config = dict(
    norm='rmsnorm',
    rope_fraction=1.0,
    qk_norm=False,
    init='uniform',
    init_std_qkv=0.0235,
    init_std_up=0.0235,
    steps=7633,
)
MLP neurons of a small language model. Each row is named by its layer, matrix (gate and up: input weights; down: output weights) and neuron, and shows model dimensions 176-239. Each number is 50 + 12 x the weight over its row's rms, rounded and kept within 0 to 99. A neuron's up and down rows have the sign that makes its largest values positive.
After each neuron's rows, "fires on" lists the tokens most often at its 100 highest values on Wikipedia text that the model never trained on.

L8.gate809:33 59 51 36 56 46 56 57 40 59 59 45 56 47 61 47 47 48 22 50 53 74 46 56 44 30 54 42 47 64 51 56 77 41 66 59 55 43 63 51 54 68 59 62 84 31 36 37 59 64 63 53 58 55 51 53 68 64 52 50 44 59 53 65
L8.up809:35 50 57 41 49 43 59 48 45 72 35 33 58 71 45 49 46 92 49 58 53 37 37 43 32 53 32 54 49 60 45 53 37 43 46 70 43 33 46 44 36 48 48 59 62 72 60 47 44 25 61 78 43 73 52 61 51 59 41 47 56 59 50 67
L8.down809:52 47 66 52 45 55 60 68 43 54 47 79 46 53 44 52 53 47 38 46 44 64 45 48 61 56 46 41 69 50 55 31 58 46 65 70 58 57 58 55 57 51 46 47 82 42 53 35 54 38 48 48 51 48 61 41 47 54 54 29 48 43 67 52
fires on: "us", "ur", "ale", "ect", "ire", "te"

L5.gate848:46 70 57 36 31 31 52 34 61 48 57 36 30 65 43 67 45 48 51 47 51 58 37 44 53 57 40 47 48 50 51 39 67 36 72 40 42 56 66 48 51 61 48 60 71 48 42 44 45 58 68 58 36 52 40 62 47 41 67 54 26 15 49 35
L5.up848:46 53 53 30 61 38 49 54 61 37 47 52 65 68 22 40 67 42 52 29 47 42 55 40 57 39 46 73 37 44 59 51 29 43 40 47 58 61 44 41 47 44 53 36 34 60 48 61 66 47 44 43 53 44 56 19 54 72 70 63 43 42 57 56
L5.down848:33 49 72 47 54 54 53 63 42 58 39 59 27 60 26 40 52 38 57 46 38 47 59 43 59 55 56 40 57 48 51 59 61 55 51 71 53 50 47 57 32 44 42 42 52 45 68 43 34 41 54 38 64 60 47 53 52 35 36 35 40 67 46 46
fires on: " was", " been", " be"

L2.gate788:66 39 55 37 72 45 53 31 52 49 56 25 47 56 54 38 62 55 36 44 35 71 40 45 37 53 38 37 57 51 62 41 74 53 30 52 69 47 52 36 64 62 36 51 62 50 68 48 50 59 55 41 40 42 51 46 45 78 33 44 34 68 48 70
L2.up788:64 44 56 47 77 42 48 33 42 51 53 24 42 54 51 40 59 63 34 46 36 55 45 42 31 67 37 25 58 49 67 49 65 51 36 52 65 53 56 32 70 63 45 50 52 53 63 33 45 54 52 39 46 45 61 31 36 53 34 54 33 76 46 76
L2.down788:63 62 66 45 47 53 55 52 55 53 36 31 57 57 42 38 42 28 60 46 40 45 39 43 39 41 64 55 38 66 55 35 69 44 46 47 56 43 78 43 67 60 47 41 87 47 67 52 66 54 61 46 33 51 48 51 45 58 46 60 51 42 57 61
fires on: " with"

L11.gate549:50 36 46 22 42 42 47 75 46 40 28 62 47 74 74 58 32 45 47 32 50 58 51 36 52 60 57 40 44 66 35 46 62 48 34 63 55 62 58 46 56 55 65 59 48 51 64 37 44 43 46 34 40 45 52 74 43 43 59 38 45 47 45 65
L11.up549:47 43 56 47 53 33 51 49 48 71 37 76 38 44 48 62 48 62 39 56 50 53 52 61 63 76 58 51 51 52 51 35 25 34 47 40 56 45 46 39 38 48 80 40 40 56 52 50 49 51 47 62 30 68 41 51 37 34 56 51 61 44 50 41
L11.down549:44 73 45 50 51 74 48 53 69 44 54 62 59 47 41 48 48 45 36 46 31 60 56 49 51 58 53 68 64 62 25 34 50 48 56 27 68 87 59 31 52 71 54 60 46 41 47 29 53 64 54 42 46 63 58 43 52 57 45 31 58 55 42 66
fires on: "i", "\n", "r"

L7.gate770:41 49 71 40 49 52 70 42 54 44 53 64 40 51 27 47 48 56 53 47 42 62 55 57 64 53 60 63 52 41 37 39 38 39 41 60 53 39 54 54 74 36 61 63 42 45 60 44 50 46 53 34 59 47 54 63 47 42 41 66 52 41 42 32
L7.up770:42 35 58 43 45 51 55 54 62 55 47 53 45 53 61 51 27 74 60 55 27 33 49 53 64 53 68 45 51 47 46 20 37 26 34 69 50 56 57 46 55 39 41 50 55 60 57 38 45 46 45 54 62 56 60 50 69 45 56 80 51 33 63 32
L7.down770:51 37 50 49 49 50 56 42 51 58 56 84 49 45 55 52 46 72 58 54 43 50 61 57 41 57 56 48 27 53 48 65 51 33 45 57 46 72 58 37 62 43 46 32 99 48 59 54 59 45 30 55 51 58 54 60 40 62 36 65 57 50 52 37
fires on: "==", "-", "==="

L6.gate76:34 47 28 49 33 51 46 69 60 29 30 52 47 66 62 52 24 50 55 53 46 37 47 52 16 47 61 59 59 50 53 47 62 47 60 67 50 54 53 59 32 77 55 68 54 65 45 55 45 67 54 49 59 58 64 66 39 47 36 47 55 44 66 59
L6.up76:52 53 48 37 46 41 59 53 58 42 47 64 56 51 66 54 43 72 60 36 54 59 38 51 42 37 56 40 52 28 54 43 53 52 50 54 50 19 43 48 63 38 23 57 40 60 43 49 35 56 54 55 43 61 35 40 47 55 62 54 57 67 27 53
L6.down76:35 49 36 47 56 66 47 48 57 55 65 42 44 52 33 50 70 59 44 28 54 68 65 52 53 63 56 58 67 31 51 21 47 70 57 70 48 74 40 48 53 55 52 69 50 50 62 40 51 51 41 48 59 44 42 45 42 59 42 58 50 36 69 67
fires on: "il", "ill", "l"

L8.gate596:55 33 30 44 39 45 42 45 57 57 34 48 70 52 52 55 34 49 72 60 38 48 40 58 51 39 45 57 46 59 47 33 56 47 52 58 66 42 42 53 41 78 26 56 40 57 48 40 68 65 51 68 57 68 52 44 48 41 64 67 64 43 58 62
L8.up596:57 57 34 26 31 63 83 46 48 36 44 35 50 68 44 57 50 63 46 53 45 50 51 59 46 44 37 36 29 40 45 37 49 40 56 33 59 41 37 57 58 50 42 48 31 36 67 60 61 48 41 33 54 51 64 49 38 60 36 72 60 45 41 47
L8.down596:54 40 63 46 59 45 61 45 42 51 57 62 47 36 55 30 66 62 75 53 63 43 56 57 41 49 39 56 38 16 52 59 54 63 68 27 37 56 33 37 48 59 67 34 49 48 37 42 80 54 49 61 55 47 42 43 54 32 30 50 58 43 70 72
fires on: "y", "l", "iv", "ree", "ash", "ir"

L7.gate906:39 37 54 41 40 37 45 42 32 41 44 64 72 55 37 59 31 50 51 47 58 63 55 66 53 35 44 60 53 42 66 41 58 42 61 62 32 41 57 57 64 37 48 36 50 47 54 50 33 74 34 32 33 49 37 16 51 61 37 60 66 49 59 55
L7.up906:58 33 40 81 61 49 46 56 51 59 50 20 81 58 28 53 23 52 35 50 46 60 56 43 63 54 80 49 41 70 66 77 52 50 49 66 39 34 46 58 60 37 62 38 62 54 57 26 47 47 42 49 34 30 37 43 55 43 16 14 56 46 32 53
L7.down906:43 38 46 59 37 47 63 59 36 60 73 45 57 51 63 66 40 31 42 47 49 58 30 44 47 61 52 69 49 83 56 32 55 38 49 34 51 64 62 53 51 37 56 55 41 25 39 63 60 59 33 58 37 43 62 52 43 63 50 25 55 66 60 70
fires on: "im", "\n", "us"

L8.gate994:67 55 66 35 44 56 48 42 53 65 46 68 52 38 37 38 20 44 38 63 31 54 57 33 47 30 66 76 53 59 56 59 27 64 72 85 34 52 60 63 48 68 46 42 48 39 51 46 54 48 45 41 46 62 68 54 64 54 46 63 36 75 30 41
L8.up994:78 37 45 42 62 65 43 56 50 25 31 31 52 34 23 57 35 35 39 44 35 54 46 30 36 30 40 45 45 52 38 41 52 55 71 63 51 48 58 54 55 36 36 41 45 51 35 46 58 47 48 59 73 42 62 50 53 53 77 63 62 57 39 62
L8.down994:64 45 51 33 29 58 61 53 64 59 31 42 34 57 42 64 36 71 46 65 57 53 72 62 36 53 44 40 59 57 33 51 51 55 45 49 54 78 38 44 39 27 40 38 70 58 33 57 52 51 58 53 56 67 66 66 56 65 61 47 39 39 50 57
fires on: "p", "le", "ur", "us", "ap"

L5.gate86:58 62 64 40 59 52 69 52 61 46 51 42 67 55 80 54 56 44 35 31 50 46 62 53 40 25 53 49 46 57 54 56 44 38 60 68 56 63 41 56 58 76 55 36 36 42 44 29 70 49 58 45 32 43 51 69 09 43 51 69 48 64 42 40
L5.up86:49 64 56 62 44 56 68 30 50 44 56 37 81 46 48 60 52 48 39 47 62 53 52 62 36 33 47 32 36 47 48 47 51 60 36 61 54 48 49 54 45 69 55 52 40 34 61 51 58 37 47 49 38 54 61 84 37 51 58 53 73 67 69 45
L5.down86:66 85 45 51 51 59 31 50 49 40 47 45 44 40 61 42 50 55 46 21 43 56 59 57 55 35 45 46 46 47 61 42 52 48 53 58 62 26 46 54 55 51 82 43 38 48 57 48 34 49 53 58 43 51 57 44 39 31 48 54 40 66 70 33
fires on: " sp", " sh"

L2.gate935:48 43 40 55 34 65 58 68 53 45 50 62 48 50 66 51 33 47 43 61 75 53 32 52 47 64 44 41 43 59 67 62 39 43 42 44 68 30 46 60 59 41 36 32 51 47 52 35 54 40 63 69 44 41 23 49 43 33 39 63 37 60 37 54
L2.up935:53 28 23 51 47 59 62 69 66 43 65 54 64 31 46 62 50 51 55 57 36 62 56 46 58 51 53 52 31 69 53 65 71 53 41 51 35 51 57 57 51 75 57 40 64 61 61 37 55 39 59 45 49 53 35 59 42 54 46 48 36 53 42 69
L2.down935:31 46 54 44 53 45 44 65 45 59 40 53 59 56 47 69 42 61 68 45 43 48 62 63 54 40 49 54 46 27 61 54 50 48 48 35 61 40 53 59 44 37 56 40 36 59 54 48 55 40 63 56 53 42 37 55 66 41 38 49 48 61 30 65
fires on: " 9", "9", " 199", " ex", " rec"

L5.gate19:57 66 54 54 58 45 49 59 33 58 55 23 50 53 44 76 60 55 79 27 58 62 73 49 56 68 44 45 54 57 47 40 38 43 50 66 56 65 38 61 50 66 56 59 24 44 58 35 62 40 58 36 49 40 51 48 28 60 35 70 59 65 60 56
L5.up19:47 62 59 60 45 31 51 50 40 54 53 40 52 45 58 56 58 66 84 33 49 40 77 40 48 62 23 39 75 62 45 53 48 50 53 72 58 66 48 70 55 62 61 51 43 48 49 44 48 50 45 37 42 38 34 73 50 38 53 64 57 60 65 54
L5.down19:43 46 65 45 52 49 65 49 45 53 50 42 56 42 46 57 56 46 54 38 48 31 59 37 46 47 27 35 82 50 51 54 46 59 71 79 55 61 53 50 47 55 45 40 44 52 46 45 42 33 37 43 53 44 38 50 46 40 64 42 60 63 70 46
fires on: "o", " ro", "ro"

L7.gate336:55 66 41 51 62 50 61 33 64 28 61 58 45 55 62 56 49 54 17 15 49 59 69 65 52 43 48 58 61 48 54 24 32 56 59 47 56 57 50 49 75 50 37 45 34 66 35 40 54 57 35 41 38 58 46 42 41 51 58 59 67 38 50 50
L7.up336:61 62 61 33 64 51 57 38 56 31 55 45 72 46 72 48 68 70 50 48 49 53 53 56 68 35 51 55 41 46 42 32 38 66 55 57 62 60 35 48 74 48 32 39 31 74 42 49 67 31 30 60 60 66 57 63 59 50 10 41 60 61 45 39
L7.down336:49 59 23 23 52 59 60 55 45 59 42 42 49 41 63 47 49 71 48 55 36 52 57 72 44 52 44 29 48 38 52 47 49 52 62 53 62 49 50 47 70 45 49 51 10 42 47 61 51 55 47 74 45 43 49 40 37 52 65 39 61 63 84 54
fires on: " sc", " sp", ":", " Sc"

L2.gate874:52 42 64 53 55 41 43 52 62 59 50 42 36 68 37 36 49 73 46 43 75 47 40 49 51 66 45 33 26 43 52 45 63 50 51 26 58 30 56 52 29 38 63 57 57 40 42 41 57 60 52 76 57 27 60 59 58 54 52 52 51 54 38 43
L2.up874:48 63 67 46 57 42 43 66 66 54 59 39 52 54 47 55 54 61 45 43 45 62 60 31 47 50 51 68 46 58 50 47 29 42 49 46 74 38 51 32 55 48 36 52 26 48 43 44 46 57 61 35 53 51 65 49 38 64 63 53 42 47 53 50
L2.down874:81 53 61 49 42 59 68 39 60 37 60 66 58 58 44 46 47 39 51 48 67 55 63 37 49 34 61 25 46 54 34 51 59 46 31 48 62 42 52 58 56 50 38 53 11 49 54 55 49 57 71 64 45 35 71 54 87 51 54 37 34 64 51 55
fires on: " was", " bec", " at", " comm", " in"

L2.gate80:53 46 40 30 54 64 58 44 51 59 47 52 43 55 37 57 48 33 51 53 69 47 21 30 45 55 52 58 46 47 39 25 35 46 37 53 17 50 51 57 29 67 50 45 34 58 56 51 47 73 59 47 49 36 50 37 61 51 35 31 71 73 71 73
L2.up80:64 69 44 25 49 68 68 42 51 53 63 49 50 53 47 74 55 38 63 38 56 41 26 30 24 49 59 71 33 50 55 39 51 48 48 33 17 36 64 48 26 57 57 55 47 61 46 35 57 54 61 49 42 63 42 30 67 42 43 37 52 39 67 61
L2.down80:44 54 46 53 41 61 53 63 58 59 57 59 65 55 39 70 45 35 65 52 62 48 41 10 35 41 57 60 34 43 61 33 55 45 58 34 28 52 67 47 32 56 70 55 38 42 42 26 43 41 72 47 38 45 44 26 45 55 37 25 52 51 67 58
fires on: "use", "oss", "uss", "reat"

L8.gate54:38 61 42 42 35 60 27 60 58 26 38 51 47 63 57 49 48 60 59 51 47 56 50 58 52 44 66 39 64 29 16 29 64 37 53 68 51 52 49 27 43 73 40 38 34 68 49 48 54 51 50 56 51 54 54 59 24 47 40 27 36 68 47 51
L8.up54:52 82 40 65 49 50 62 38 45 49 38 49 56 59 61 43 42 59 53 43 58 53 69 43 50 50 57 68 48 32 84 90 38 67 54 46 38 57 62 64 79 44 44 61 75 49 44 40 47 52 42 58 40 43 52 45 49 41 58 32 71 43 48 42
L8.down54:42 58 38 47 61 54 53 40 48 53 50 44 57 53 57 25 72 71 41 27 74 37 39 52 43 40 61 43 58 48 42 45 25 63 73 50 69 49 31 50 59 47 53 41 33 43 70 55 53 57 61 64 57 40 58 56 68 49 50 44 50 39 26 52
fires on: "il", "id", "uch", "el", " was"

L12.gate191:65 49 72 57 56 29 38 46 27 55 37 31 51 49 54 69 47 58 61 38 40 69 53 48 53 28 41 45 68 33 45 32 43 69 42 55 55 53 73 65 37 47 55 47 65 52 40 54 40 32 31 46 31 67 49 68 68 42 58 55 38 58 55 51
L12.up191:45 51 57 69 59 51 47 78 36 40 71 52 36 58 43 47 28 47 42 51 50 38 55 54 51 41 32 36 42 34 36 40 52 37 48 38 50 48 32 41 44 61 46 41 43 60 48 31 56 42 38 66 46 35 49 49 63 57 61 69 50 61 37 41
L12.down191:45 24 58 50 54 48 74 56 39 53 41 77 52 55 32 49 44 51 34 28 49 48 52 80 52 55 51 59 45 31 44 62 46 42 42 58 42 27 61 69 47 50 57 50 67 50 55 46 52 51 65 53 42 53 31 55 29 51 59 51 52 67 53 54
fires on: " ex", "x"

L2.gate365:40 49 29 44 60 76 48 18 57 74 60 43 61 82 56 45 49 34 54 35 46 53 40 63 52 76 58 49 47 39 53 41 37 62 43 47 42 57 37 60 48 54 35 69 54 32 44 44 68 50 54 53 70 53 35 60 62 44 71 37 58 57 61 48
L2.up365:47 30 51 43 80 71 36 33 59 65 50 65 50 72 36 50 37 34 53 50 52 66 55 62 48 54 61 43 26 58 46 38 37 47 41 56 45 58 37 54 57 64 41 60 57 32 59 39 68 53 58 36 52 58 48 68 65 46 65 29 73 55 63 50
L2.down365:42 57 58 49 45 62 41 41 57 65 49 48 50 55 44 49 45 46 44 46 52 55 46 56 42 62 59 61 42 58 64 48 41 58 61 43 39 32 45 60 37 46 50 65 46 53 59 45 49 46 52 38 64 54 37 73 30 63 54 32 69 50 68 56
fires on: " 202", " part", " Part"

L2.gate53:68 66 41 44 49 45 54 57 45 59 50 74 70 72 60 44 65 45 76 41 64 44 44 42 44 47 58 52 31 51 50 33 47 60 43 60 57 39 38 52 70 44 56 64 53 33 74 73 77 61 51 49 55 56 32 61 41 45 48 27 62 43 65 57
L2.up53:41 46 39 52 53 50 48 44 40 60 55 59 65 65 73 41 55 37 60 39 63 50 64 35 49 50 56 40 38 52 61 48 31 59 59 55 57 59 09 57 60 47 51 62 62 30 66 44 71 60 40 42 45 50 18 71 52 54 46 42 53 50 71 41
L2.down53:35 50 46 53 44 56 29 48 43 53 44 52 47 61 57 33 63 39 52 42 56 35 35 49 43 60 55 44 35 45 39 45 46 65 63 58 73 55 24 51 60 42 49 48 32 46 59 68 59 54 56 39 66 36 38 74 39 57 48 37 51 46 52 50
fires on: " part", " out", " Part"

L5.gate713:64 49 82 25 63 60 49 48 31 38 51 39 56 52 52 35 60 45 38 48 59 52 41 50 47 61 61 36 56 44 56 59 66 40 33 50 48 40 57 53 63 50 32 50 58 47 68 47 73 62 90 48 56 44 52 75 47 42 48 48 42 55 48 44
L5.up713:68 33 43 31 58 44 61 37 35 69 40 25 55 54 45 49 52 54 41 58 43 32 31 46 43 50 64 30 69 47 57 39 68 57 51 35 44 53 45 41 71 75 36 44 54 39 50 52 53 64 53 47 28 47 68 34 53 46 59 49 50 46 56 45
L5.down713:62 35 43 37 46 32 48 29 68 46 53 24 70 52 30 48 35 45 53 38 44 49 43 26 45 42 52 84 40 67 60 40 41 67 49 54 53 40 39 43 44 77 61 66 62 47 42 62 43 63 23 42 43 63 55 54 57 52 48 51 61 47 63 55
fires on: " with", "ce", " by", "ith", " from", "any"

L9.gate316:51 44 51 35 55 37 49 59 33 52 64 22 43 56 64 61 58 60 47 65 41 35 56 60 47 28 52 51 62 37 53 55 46 51 50 44 33 54 44 48 41 53 50 53 49 56 37 47 43 47 46 40 54 34 35 48 54 60 47 54 43 77 37 27
L9.up316:71 36 37 61 58 48 62 55 34 54 51 48 23 57 72 46 35 50 24 64 58 62 56 50 59 61 70 57 53 44 52 42 34 35 42 47 67 61 54 54 51 67 60 54 56 45 63 48 48 53 52 38 54 35 46 55 56 54 44 07 44 39 59 38
L9.down316:65 41 49 46 62 59 57 57 47 39 41 51 36 75 36 54 48 69 43 64 60 56 54 31 36 34 69 43 73 58 68 49 37 30 27 72 48 56 48 58 40 40 57 45 44 42 61 62 62 53 34 46 54 50 58 57 48 56 53 58 50 44 64 48
fires on: " is", "ed", " was", " as", " a", "ame"

L2.gate195:56 50 54 23 56 43 62 70 38 60 40 45 59 46 51 61 51 40 49 42 40 42 07 43 52 35 47 57 35 46 49 45 59 30 55 34 26 39 51 77 41 58 42 55 44 52 62 31 50 46 35 58 47 45 34 48 65 37 31 40 53 64 69 43
L2.up195:80 35 50 43 37 33 49 36 54 57 48 43 30 52 44 44 53 30 59 43 58 43 62 40 49 40 44 55 47 47 45 62 27 39 67 44 54 44 50 73 44 69 58 56 44 51 47 58 36 64 36 27 59 57 44 54 56 44 64 25 40 58 67 72
L2.down195:68 41 45 40 38 62 44 37 53 28 51 49 50 32 43 85 70 42 72 56 73 42 68 43 48 37 49 47 57 40 52 60 40 46 53 38 42 54 56 45 47 62 61 64 52 53 47 48 42 28 60 32 52 55 35 53 47 56 46 53 45 59 62 55
fires on: "ile", "use", "uss", " when"

L9.gate109:36 41 62 45 61 46 60 32 49 59 62 35 48 62 60 47 32 53 51 45 57 58 65 73 77 43 53 32 34 40 42 46 53 49 22 67 54 42 42 44 37 37 67 60 59 36 52 49 44 36 40 61 47 48 30 54 69 44 55 56 49 66 53 36
L9.up109:60 54 71 54 46 44 57 46 48 44 33 54 29 67 53 55 50 44 51 45 56 51 62 41 25 56 26 46 37 52 30 54 61 46 57 54 48 52 48 50 52 63 55 51 36 62 50 30 46 77 57 61 35 47 61 51 61 44 52 57 55 57 50 61
L9.down109:40 41 71 42 33 33 53 41 39 63 48 51 42 49 53 58 26 37 39 58 20 59 61 44 48 36 44 48 50 38 47 25 35 48 14 61 59 38 63 41 63 38 64 50 50 58 58 53 48 66 42 57 56 60 33 60 52 59 46 40 34 38 39 17
fires on: " as", " ex", "x", "r", "ap"

L8.gate899:43 43 50 50 40 56 33 51 67 27 34 56 51 44 55 51 43 51 64 51 77 57 71 48 73 47 55 39 37 55 58 46 56 54 39 61 78 62 62 49 69 63 54 56 31 62 42 46 48 42 46 26 41 38 60 53 53 49 59 60 41 45 61 55
L8.up899:61 42 54 30 53 67 68 55 61 50 44 43 47 80 59 65 62 29 41 44 65 56 62 63 78 59 59 48 60 47 57 50 43 51 44 36 73 90 51 33 54 42 60 55 53 50 54 58 50 76 65 55 61 51 36 55 44 53 83 53 49 66 47 38
L8.down899:37 73 43 24 31 61 53 35 53 59 51 61 35 40 37 38 37 49 43 33 57 46 38 60 49 49 44 64 41 33 47 58 39 37 46 34 59 81 73 54 65 53 65 44 58 49 52 48 24 38 52 51 37 69 51 49 53 62 49 41 43 48 46 54
fires on: "r", " tr", "i", " j", "te"

L9.gate139:41 65 72 36 43 54 43 44 08 44 33 43 36 65 43 58 60 50 42 38 46 59 58 76 48 44 60 75 75 21 57 34 52 39 60 47 61 41 60 35 68 43 49 70 39 71 42 31 70 76 26 33 50 53 34 61 54 46 29 58 59 40 56 48
L9.up139:46 57 28 61 63 56 29 57 46 53 54 36 60 35 48 54 60 55 45 45 38 61 29 67 39 65 39 45 48 47 75 69 39 56 45 47 61 65 52 37 63 48 56 46 46 60 64 60 68 49 41 58 49 36 37 44 48 55 33 21 39 66 50 56
L9.down139:43 53 49 58 41 57 30 57 61 71 67 46 35 43 42 21 48 68 51 26 61 51 58 31 61 56 34 45 50 60 52 56 51 58 32 49 32 56 54 37 42 61 53 58 33 47 50 82 40 59 62 53 59 46 66 59 64 58 50 35 36 50 40 67
fires on: "ad", "it", "ur", "im", "id", "rit"

L6.gate790:69 30 70 65 59 62 57 47 28 49 53 61 43 69 43 45 61 64 44 56 55 42 45 35 62 74 61 39 51 39 35 44 59 55 49 42 49 38 57 43 47 60 59 46 51 51 53 48 54 53 39 49 54 35 41 46 38 68 66 37 47 38 46 54
L6.up790:56 40 52 65 52 66 73 36 61 56 41 48 71 34 28 74 53 51 45 53 43 71 56 33 46 66 43 66 49 57 56 50 61 53 38 57 62 54 21 50 51 44 43 35 48 49 55 31 27 54 29 52 51 65 45 49 58 73 79 39 56 32 40 50
L6.down790:57 38 40 53 53 66 46 40 58 46 38 44 56 43 34 62 51 39 79 44 37 49 59 41 36 60 41 80 49 60 52 44 47 61 37 59 57 51 31 45 56 58 53 38 47 62 50 49 43 35 53 65 75 46 51 33 61 53 75 53 55 49 58 38
fires on: "ro", "ff", " Pro", "enn", "we"

L2.gate664:37 63 49 51 56 39 38 44 51 60 56 66 45 49 45 61 55 60 47 46 37 60 28 48 58 28 48 72 47 51 40 39 47 52 44 51 46 58 23 68 69 39 58 66 46 53 58 46 55 49 33 46 42 66 28 56 38 53 35 60 55 35 44 69
L2.up664:46 32 64 61 51 49 44 74 46 42 51 57 39 45 70 66 54 48 25 63 36 34 50 62 64 54 73 57 50 46 42 44 38 40 46 39 73 57 61 33 66 41 38 34 47 27 43 52 42 58 47 46 69 65 46 55 66 63 53 45 60 39 57 65
L2.down664:59 29 68 49 54 53 65 54 59 51 53 58 59 57 56 57 39 79 38 45 41 38 65 49 65 49 60 66 61 44 32 52 57 58 33 57 47 42 63 60 64 44 58 31 72 49 43 57 47 59 56 74 56 45 55 49 64 52 50 51 61 41 45 51
fires on: "==="

L6.gate156:43 47 50 73 51 48 38 66 64 61 31 33 36 78 51 47 50 57 75 67 53 38 53 43 38 63 49 51 58 35 59 61 43 29 54 59 39 43 65 54 37 63 60 60 51 43 36 51 42 58 40 51 27 53 66 50 40 38 52 61 57 67 46 45
L6.up156:51 56 25 51 63 54 49 57 49 54 37 37 50 48 30 62 62 45 56 29 51 44 35 71 35 51 73 45 53 53 56 52 54 48 64 55 31 36 44 55 52 39 42 45 54 40 36 36 40 58 30 53 73 63 57 67 34 58 59 62 52 43 50 58
L6.down156:56 47 56 54 53 35 38 63 52 50 68 40 51 71 57 67 70 33 61 39 42 61 56 43 31 65 38 46 46 51 46 45 37 50 44 46 37 55 45 51 48 41 39 35 76 44 59 59 45 44 37 48 46 61 57 53 57 51 48 61 45 52 65 43
fires on: "al", "\n ", "ar", "ell", "ul", "l"

L2.gate440:43 71 25 29 62 28 25 36 67 49 52 69 42 93 43 57 55 37 60 25 39 53 42 36 55 63 51 48 72 65 45 46 46 36 41 46 72 53 41 41 68 41 66 59 42 33 58 34 79 41 43 56 80 55 29 48 61 61 43 43 48 49 50 52
L2.up440:60 55 30 47 67 28 16 43 61 41 55 54 40 88 63 58 58 47 59 35 32 47 35 34 72 60 52 54 54 50 52 52 53 48 29 44 59 48 27 37 69 47 65 52 45 25 57 39 66 52 64 64 57 62 42 50 45 55 37 38 58 58 52 68
L2.down440:62 46 52 53 38 60 22 57 41 54 59 54 42 65 71 61 58 55 30 47 53 22 45 49 68 61 69 39 55 47 57 34 48 40 56 51 75 56 22 43 77 33 57 50 75 48 49 62 55 49 40 52 57 41 26 35 58 39 55 46 37 58 57 54
fires on: " part", " Part", "|---|---|---|---", " 0"

L7.gate105:30 69 59 39 60 62 45 44 39 32 48 36 40 55 49 50 64 66 57 48 43 54 72 30 56 42 33 58 49 45 49 50 54 47 65 78 54 62 35 35 61 59 35 33 57 71 73 33 57 69 49 42 60 55 56 75 39 52 46 65 62 46 58 36
L7.up105:14 48 57 36 78 45 41 37 35 46 36 44 59 50 45 61 71 65 86 53 50 51 63 52 55 53 46 63 57 44 56 46 60 48 56 64 53 74 51 51 56 62 48 43 50 74 52 42 52 43 61 57 73 45 51 79 49 74 54 43 52 41 64 73
L7.down105:35 41 38 58 54 49 51 50 45 54 46 37 56 57 47 61 77 71 61 58 48 44 69 61 56 22 27 41 40 34 55 55 57 62 69 58 77 58 53 43 51 54 47 51 73 64 63 60 39 41 47 41 58 52 45 46 42 52 73 45 62 60 66 36
fires on: "ro", " ro"

L5.gate359:76 47 55 61 45 47 50 39 61 49 43 63 37 38 73 32 69 60 40 37 60 32 47 56 49 26 71 43 70 41 61 69 49 23 49 56 43 54 72 52 51 20 67 27 47 47 57 58 37 25 41 65 47 59 24 68 56 54 43 33 68 70 40 52
L5.up359:59 55 46 62 52 57 61 59 42 45 63 47 46 67 32 59 45 45 56 45 30 77 47 58 45 57 47 72 62 59 55 77 62 50 60 40 57 40 41 44 47 52 29 56 48 74 61 56 48 53 58 40 39 84 53 42 56 44 52 61 57 56 28 53
L5.down359:47 63 46 44 38 60 47 46 70 56 47 42 35 30 42 35 42 37 54 50 29 63 50 58 47 54 68 63 45 47 42 59 53 47 77 57 56 47 47 53 42 50 59 37 66 69 41 52 54 56 61 51 55 26 32 35 40 49 57 49 61 48 44 65
fires on: "al", " An", "le", "ar", "ant", "l"

L8.gate669:35 51 44 45 44 60 60 44 52 34 45 55 53 49 47 51 21 33 31 42 59 50 57 52 47 38 30 36 53 56 57 44 42 54 66 19 34 36 66 61 70 24 35 44 81 56 45 38 40 34 50 72 36 53 59 51 37 44 41 60 29 55 38 41
L8.up669:56 43 33 50 69 54 55 55 42 59 57 39 55 51 57 46 58 58 42 56 40 56 56 46 59 49 81 42 41 44 70 34 56 31 53 60 53 46 43 61 48 36 64 48 71 64 63 37 42 49 49 47 58 48 70 67 36 54 40 36 57 45 23 50
L8.down669:70 48 50 35 39 56 66 44 47 64 47 54 52 52 37 45 42 57 58 46 51 51 48 70 69 54 56 44 61 42 43 72 60 35 60 55 61 58 42 41 44 69 51 61 36 35 35 49 48 69 44 51 47 36 60 47 62 58 47 46 49 58 52 53
fires on: "ing", "us", " \"", ".", "ed", "\n"